Weights of a small transformer language model: 149M tokens.
MLP neurons of a small language model. Each row is named by its layer, matrix (up: input weights; down: output weights) and neuron, and shows model dimensions 0-95. Each number is 128 + 24 x the weight over its row's rms, rounded and kept within 0 to 255. Numbers have three digits each.
After each neuron's rows, "fires before" lists the tokens most often just after its 100 highest values on Wikipedia text that the model never trained on.

L2.up357:150128118134134103134135118101141116139118159119185125140128142060157081126164132130131147152133118146099116138130109134126177122143140077129138136131131141131141159106119136146094148134183118197127130135142138110108133146144106088127145083139140100112132118135157126115125100102156100119
L2.down357:189132072145130099110119141150141154122136140164115123100120157159131108109128166154124123117122150126149121137097161097110135104149175135154128154136155159105116107100105125103125115143098107138113125135180129141135102136094131122096139107100146130148085132115132153121138105112100117142
fires before: " |", " (", ":", " and"

L6.up479:089104123086158133133105134143154094103134153127147075137123087089128093125132183137104109167122135150081133111141113165135185141146132117146124142106145138148111142141096114138120131159092120114128130137108119118070111142151124141188123135095075065113120123175123136108142164142131179105
L6.down479:110119146156134164134156141155158120118125098090145116072146114135153133188132136113150135124121114113119121123155103098124150122175127150091114164138117119111098118164201144115164098109162096082120142119146166106127127097124175120089151123109149169142130103146124112136100111131156140103
fires before: "|"

L6.up171:140117140132137168174059127130118112095136129108182132119104154098117113130101130145125127098080167131096130113145134119097127131103132123172115138110163105099145124159127117134065149124103113123131119086097156175095115119146131143145167130124120106153095150174124078110130159106086140144
L6.down171:139124136122122118134112151088102143129109103093117115131134106153046123085117113119196119146125114151111184143124142111135147117119131136081089172162109161100103178109131132140162097144126149147130099103157092090140138141133122134092153131134130145156091134132113128173118125129100130156
fires before: "-", "A", "W"

L2.up350:124121104130122119156130094152085109143139140107138137171117131141148110114100110161083130191145144138163101139111094139119148089102130140136118157126141106184103135128082172139123107097145165161158130149103106129126106178121085099139128122159130142147155110160181153150143125147122104119
L2.down350:118142129147152066126170141111096130155082115093128128145145144093128135099128109083114131116127111113141120109137106165138151112169134127127123119131148127088135147088122123136108165164103101129104099143119156167099134109098144178130089141065138102086083173087147145106136095070081085170
fires before: ".", ",", " and", " of", " in", " ("

L2.up646:154124161156142149157098115161137090138103120126131076128166152104132091104151158101141132116112135148155154101096167139097151140108142126126124151108114115143114140121130094108153141117148132208117151100145106134127151140146147066132133148167137152112094132142153164146126132186176112083
L2.down646:151138140140104118148121171154103108130137136106140138164097140165112124132144114145132144096138108097114149132139109138164100106069115151118136156156125102151126146134118057202136162093118117048115080122118117121123140117126113149082121137140143099119116147133127129123158167113123092142
fires before: " |", "–", ".", ","

L2.up622:182090153130144129117125104115117109081123129125136117130158120073145085137124113131135118179140121169136100093121135128100131106101133139149116146134130121120139144132130142114127152115109172179129114177061105095126111153155142118113140112148146110134127124182153145109096182148098145100
L2.down622:148169123163149131117123151148124122133121120105134135128099102139114161112158124167143111134137167126114085141116130097157126122132145134125142115201143077109135144128151122118140124128125131132165142153137144118098135128125125129091148128107118134167109158094100071129145152139131095098
fires before: "|", "The", "-", "====", "===", "In"

L6.up360:134105097131146131128094080118139090112131149114128091100153085085122123153122136123077079125173109144178145113128129111112125151111145147127100153133124112165093126159122103087121121116122170163148130144165099135111153126165139130158140107114089095107144117128169158147175119165132190134
L6.down360:168139109151107120110116145131130152134126115120122152151080140131145097120136129117127114105137111169119173135147113134150105137147101108158082113103077124162154101170143118120162121098108125107193126161113138129131119148107139133153108155152137077148126140159137109128129119099109094170
fires before: "\n", "|", "ual", "\n\n", "iv", " in"

L2.up539:127120078145164172128147122123150094092150109130100099112113106055141111107159122082074127126132136157105122151117133132090161094118129144160147144125128137138100137152119115139140149100113144146180121199109130080106135125124152156097141109124113114070161129181141185125145127131128166125
L2.down539:122154144120149129162103158148137127158111083126125111136144069191100122120116118147171092132139174124135117108109136131163137137175124142076146132148128117088119181138168132115098142147150124064124112154122137115142170156117140174103184142137100127149090146120123081087063134131167122097
fires before: "==", "===", "In", "O", "The", "|"

L4.up563:096106145106116154157142142126126091161105167119136141115123143140126119191161156124113138143140115085101125138159139147119121141148103122165127086142104096143119107100120113117157120125169167117142165167137128097095134160168082106139173123101106131136107153161109101098121141171109127134
L4.down563:156114161106158139120125121101096106112098131122090110146105158160140105151139120116144160125131155112135119155136127112098112142119124111109106177119110144100142130128142126100135097145122144129152106091100128138153132105142169054108166114100101155137166130148128140143146129184111129087
fires before: "and", "ay", "ad", "ound", "ant", "oup"

L2.up27:106124127137114133142113136113171112117117109053125129103138135075145136132146171127100091122112148146126146128158158121083130115141121101141125163130125097214154137104115136124135130152125147139138151197129150117111133168120105129173173116152132123105128148216137142125150107180153141104
L2.down27:140145080112140136094123092100141151153120115127118171092138096097137118108107106092066150154129144118144106163115144113157099125133142126145123131107103150110142081127123153100147101140154127121151131155141177141140081146138128140104116160102113119115155110117144087135124135148103163127
fires before: "-", "|", "ot", ")", "C", "\n\n"

L2.up180:170084117144115163125100096158125079115101123116158135168185136087119103133109086119132115150160130157127134103116165127107098091074121126163099112112133139121118133111127132099119137102118115143113142145095107097119146143168088126126136094163130136161121100205151143116108158156112150103
L2.down180:128174145154120105130124174131131167122097106124129140147089106136144148118145111160133100145129169118134154131107124102152116129134143135118134137171133088077143167117141116075126099126112175105142139147165157095116144110148112139094149102125137118141117163081141108142124168148114110111
fires before: " |", "|", "The", "==="

L2.up393:106091160115102143130116089161168118161147131131141096098162108114150084113108115107147106139125140127132130106106147151065095164119163136119099168124056105123121116128128116127119143116115119159117149115158162124117153130143152094122136110166142142112121126151069152137115131165153120102
L2.down393:111117138150114146151116179098097156110121102161149121151107187139157107116155110162166112111100137120157114134114130138143103091129129134147129076153152133142148141127151098108137078129128113127103137102145102100146099089068087144146126171121098115122139143143147111107140120083163165123
fires before: " |", "–", ":", ".", " ("

L4.up355:154093108161141153156133072118101102149140113150158097125114159142146095112122146133131153164146133148179086084130095130078107108109148133141142100125113133182146100162121119145111112137137146154153123103097102139115096141140131131159141150113119171167129176128135132110143131151077077134
L4.down355:127103179129104195121139155094157142159093118109108096122130136108073104146125129140144177110100111132159106133115103166147122160122084128134135116128113136094125091103144148155143126146102151104126159074153169122140172138135152114151144137133116155137151139103109140145136156066123107135
fires before: "1", "2"

L2.up426:153163110116114146160140117133108125150119113130123131079166148133118115152119149161121125135184147097161110101113147179072158125134171103119137148109113112178154118111094155165083121128172151131144177153089128097116118124124142088157141138129115126135093138144178162144158187162098114127
L2.down426:106117175139136106103134068109120140126111086165095124150159180102149150140114141115152075137123064112098121107124097124117142137098151160110137156110105129127129159136145123119144113132130132123125134157157127126110137081095133128088053155126108132113121113085106121185128142097128135137
fires before: ",", ".", " to", " and"

L2.up443:132071147080113177146124124176095095112165111100153120095100135118103115128109142133171135087108141141148134178135185130068110122087090111133088116115108101143121134104138111090142133084105134166152106140100120142122126184142144135169153143157099118148129168177118118108100124125094134131
L2.down443:152153153152129161149080129149133124184147092147089113103154138153123090099122112143156163158171140113154161140126135092094177161151133114158129118130111115088157138086125093151118089149101113105103134130138138132150146134165127120120145095147115113111135125144126118151121119118112125129
fires before: "N", "E", "hy", "==", "W", "her"

L2.up667:113138159120127175177108125150122136138139129101134152087106130104162146126169155163125193131137147123112075106117155142060153130149136112157103148144110117127136132163129142122108169130129119175147117100089162136149148150139134129164139152129110102140106150157132094097156159164069152095
L2.down667:102196120124134138086087104107133101136171128104109134123127136091128096173129118114187116144148156141094140097145144154126117130078104102144109120116107125109141168107158134130104120134101121150149125093119099124179141105127130087135138130103116150126177151170137167137139115130144093203
fires before: "-", "ord"

L2.up524:149106134116157140164129120152075150133143149103146147127135136157123110100135151136166138149148147149101109124146111122114133133125145130117112080121135075084166148124090156141136131104120128123111170180083130085086129151109115104136128151118130125168110120175153148093113148160074162146
L2.down524:132116105099154120131110102123108111133101134143131088136143138091137094165159128163124096118122147136142141137152113111161177132139113133136117199153114102178076144107155121144156124126155116166117087086120106136128140149127148098083109114125119124116173100107148075122151112120124125117
fires before: " The", "\n\n", " In", " S"

L4.up227:130119145155165120154144120115139100101101138070148096092120150118146139115106147075076102152128131152167144122172132140114111123122163125143128134122141116135125131125116100120155141143143154169162105167119130105079127151133106139142129127127109083128136149148116136106199141161156148069
L4.down227:109199133117132154109127101106141136179125122115140121146126129164094151132148155154155150135137101154104181105103139124108129152160099136136106122117149126154171196121121084138157148129088155075122141119156169151126184145101131147112163160103101114102127116121092089128136090128136166106
fires before: "|"

L4.up183:171142165133113162136146088134101120133117111128109156169153089101120112108110131123180117188123126157130166129098115160099132159101116143129129138114114133132115096116137150122122166128128163143140120144097161127087139139131165090154151092132133130153132126163142150150129132124165088101
L4.down183:133140126136111096123156136105136153127120118163126091155158210152114140113138097124198174098111107103148162126115109112149114153121121142168113116080149086136135142138076121106123123143128142168129135123133099160188116099105127144116112167096130107148122119124156126138124125152123108123
fires before: " |", ",", " (", " m", "–", "\n"

L2.up97:101122142097128165131138136154148123155116112093129106133115085095112129096106174134126123130109120124146093151133134133129156136144115132132110122141128055153159111131137116114126121131098132154171124158140157127137152175108165114115175150121103082118079129164108156103138101147163149101
L2.down97:151128073133137137125102168109120130187103160129121148148095109119101127167190065138132111152119172146184154099134104124114132121164138117140123131101121185141139133101136098136160122198149120106128149093128117132167128095151111123146133110157142148133115150161140148114112151112100159156
fires before: "-", "=", "|", "P", "In"

L2.up136:133115154124162126130122132136133111099141102121143097139104119088122082112121110131119124127175105153150084105118130124110130138123140118184126113139143126152147132132112077146118136137133148135108101156085126052112077100123148131130135115132149095140147139225167132134143147157135129103
L2.down136:120171156141121124101129141126147117176106111150133125122129123166116155150117166144171100137151118129129126120125154118143102140153122161081124130140098129125152189122161102104151131136142150085107137145129160150113170144122114120114179142081137121128112117123101113114123083167114138125
fires before: "|"

L6.up365:087085142132154155137133130165125084098088111116142117124080146116162152156130154145133160143122147132171154131170116135161154154120100128139123132135128096123134115134143167098144126150174073156146112142165129128116120156141156131149138129129122117133140161119103101111085119159131132123
L6.down365:127082113171096134123145139098101127114106147150124104175151131122123130092153119105131150119125136116113091139122139129150114114071165147111116133104157157151160121161095098088111097098116113146137125150135149139135173147192109114137118131089116123149121180135125115145143143131141124135
fires before: "are", "ound", "ation", "ub", "oup", "ad"

L2.up16:111111130146120164132108119121138139138110128116134092099117099128130107121122154102133086127106101101153126141151150163113119131144139146113097125121095096104126112114127162121129115123098109145103165099112120112033125178138120081130191098143101139152093134143113158147112100165117138147
L2.down16:143187104123101094121146103122140144147130118172144092111123148112137101139136128099096149123136123127139157134105097145113137138134107093117131069133115107123138121136129154145095094129124137140133137115123087142181113147069088091162130148147116152147133130138154124120142113092139175124
fires before: " |", "–", " Sp", ".", "9", "4"

L2.up221:114138136149150174160090126145118109130120118047126171129098122115136118085123157131088113121101132126132101158131132181062128126158124108160120111106090098140153112116133105149136142111144130151165157120117134127091160177163119056162148088142102132125110137141108122099144124171132130109
L2.down221:137133132084112119123112106113153106071159116123146125105148106145162089137126126124135103145117120099126138140116114195106156086108124114128085161128125127111115155098107153106100112127158121131168137128119149090073146138103118139153159159083159130092117108128117164158132165065130087160
fires before: "\n\n", ":", "|", " and", "=="

L4.up504:120107141112145129155121094116107135122134099120147097141094130083133147096117142139056128124096118118107076170139120167117153137126120090143158165109119110120151144123119130122115110124098156164125148153108163134142142152162124120143123094164139076137139109152145152116141164116154139161
L4.down504:094140154142130088121161139110136154137149168135115167140128181141117101151139106157141166197178123121092162095129130102141152151154140129115145090133180099106128119099119128118136116148135119119126122160130145151153152117151106165158119129110146127140094111104135130142115142109123108077
fires before: " |", "°", ".", " (", "-", ","

L6.up146:132088129115127159107104123159087144109109132116180138111128104123127141154125133129101096170139160126147099139164121126077136106120140076127124138153121102140123151132099126126113141111142108149127101124098120090093095115151086087165141113133113154177164118139158111150132167167148166126
L6.down146:133091149111144143133155183124154113152080059087107152181136090128158143137114148090109120103133112111106156173143111086112164142088092104118132133214141150133164126123171118123146108116165151123124100115114160140155138107143128131121120098079137101129085118105136149117102093132135115111
fires before: "\n\n", " He", " In", " The"

L2.up468:128091110114116168132117122159089091129154105100151138149110128143096111091117122179143147123122148112103123144129122143129183147131103111136104107129129120106136115143149135110139129094136156168177115112135111155125145190139141102162136098124117138155132149161134098116119128150072131164
L2.down468:121153148164094178114133139145096160083175114201091134114146181151152144116136103157164140135155143133143112115155124119145154123114118134131124109110108118126091151085156120145137067106121114101118122118110143126126141146095107122121093153131107109127089130167083124137103104117105105152
fires before: "E", "W", "4", "5", "33"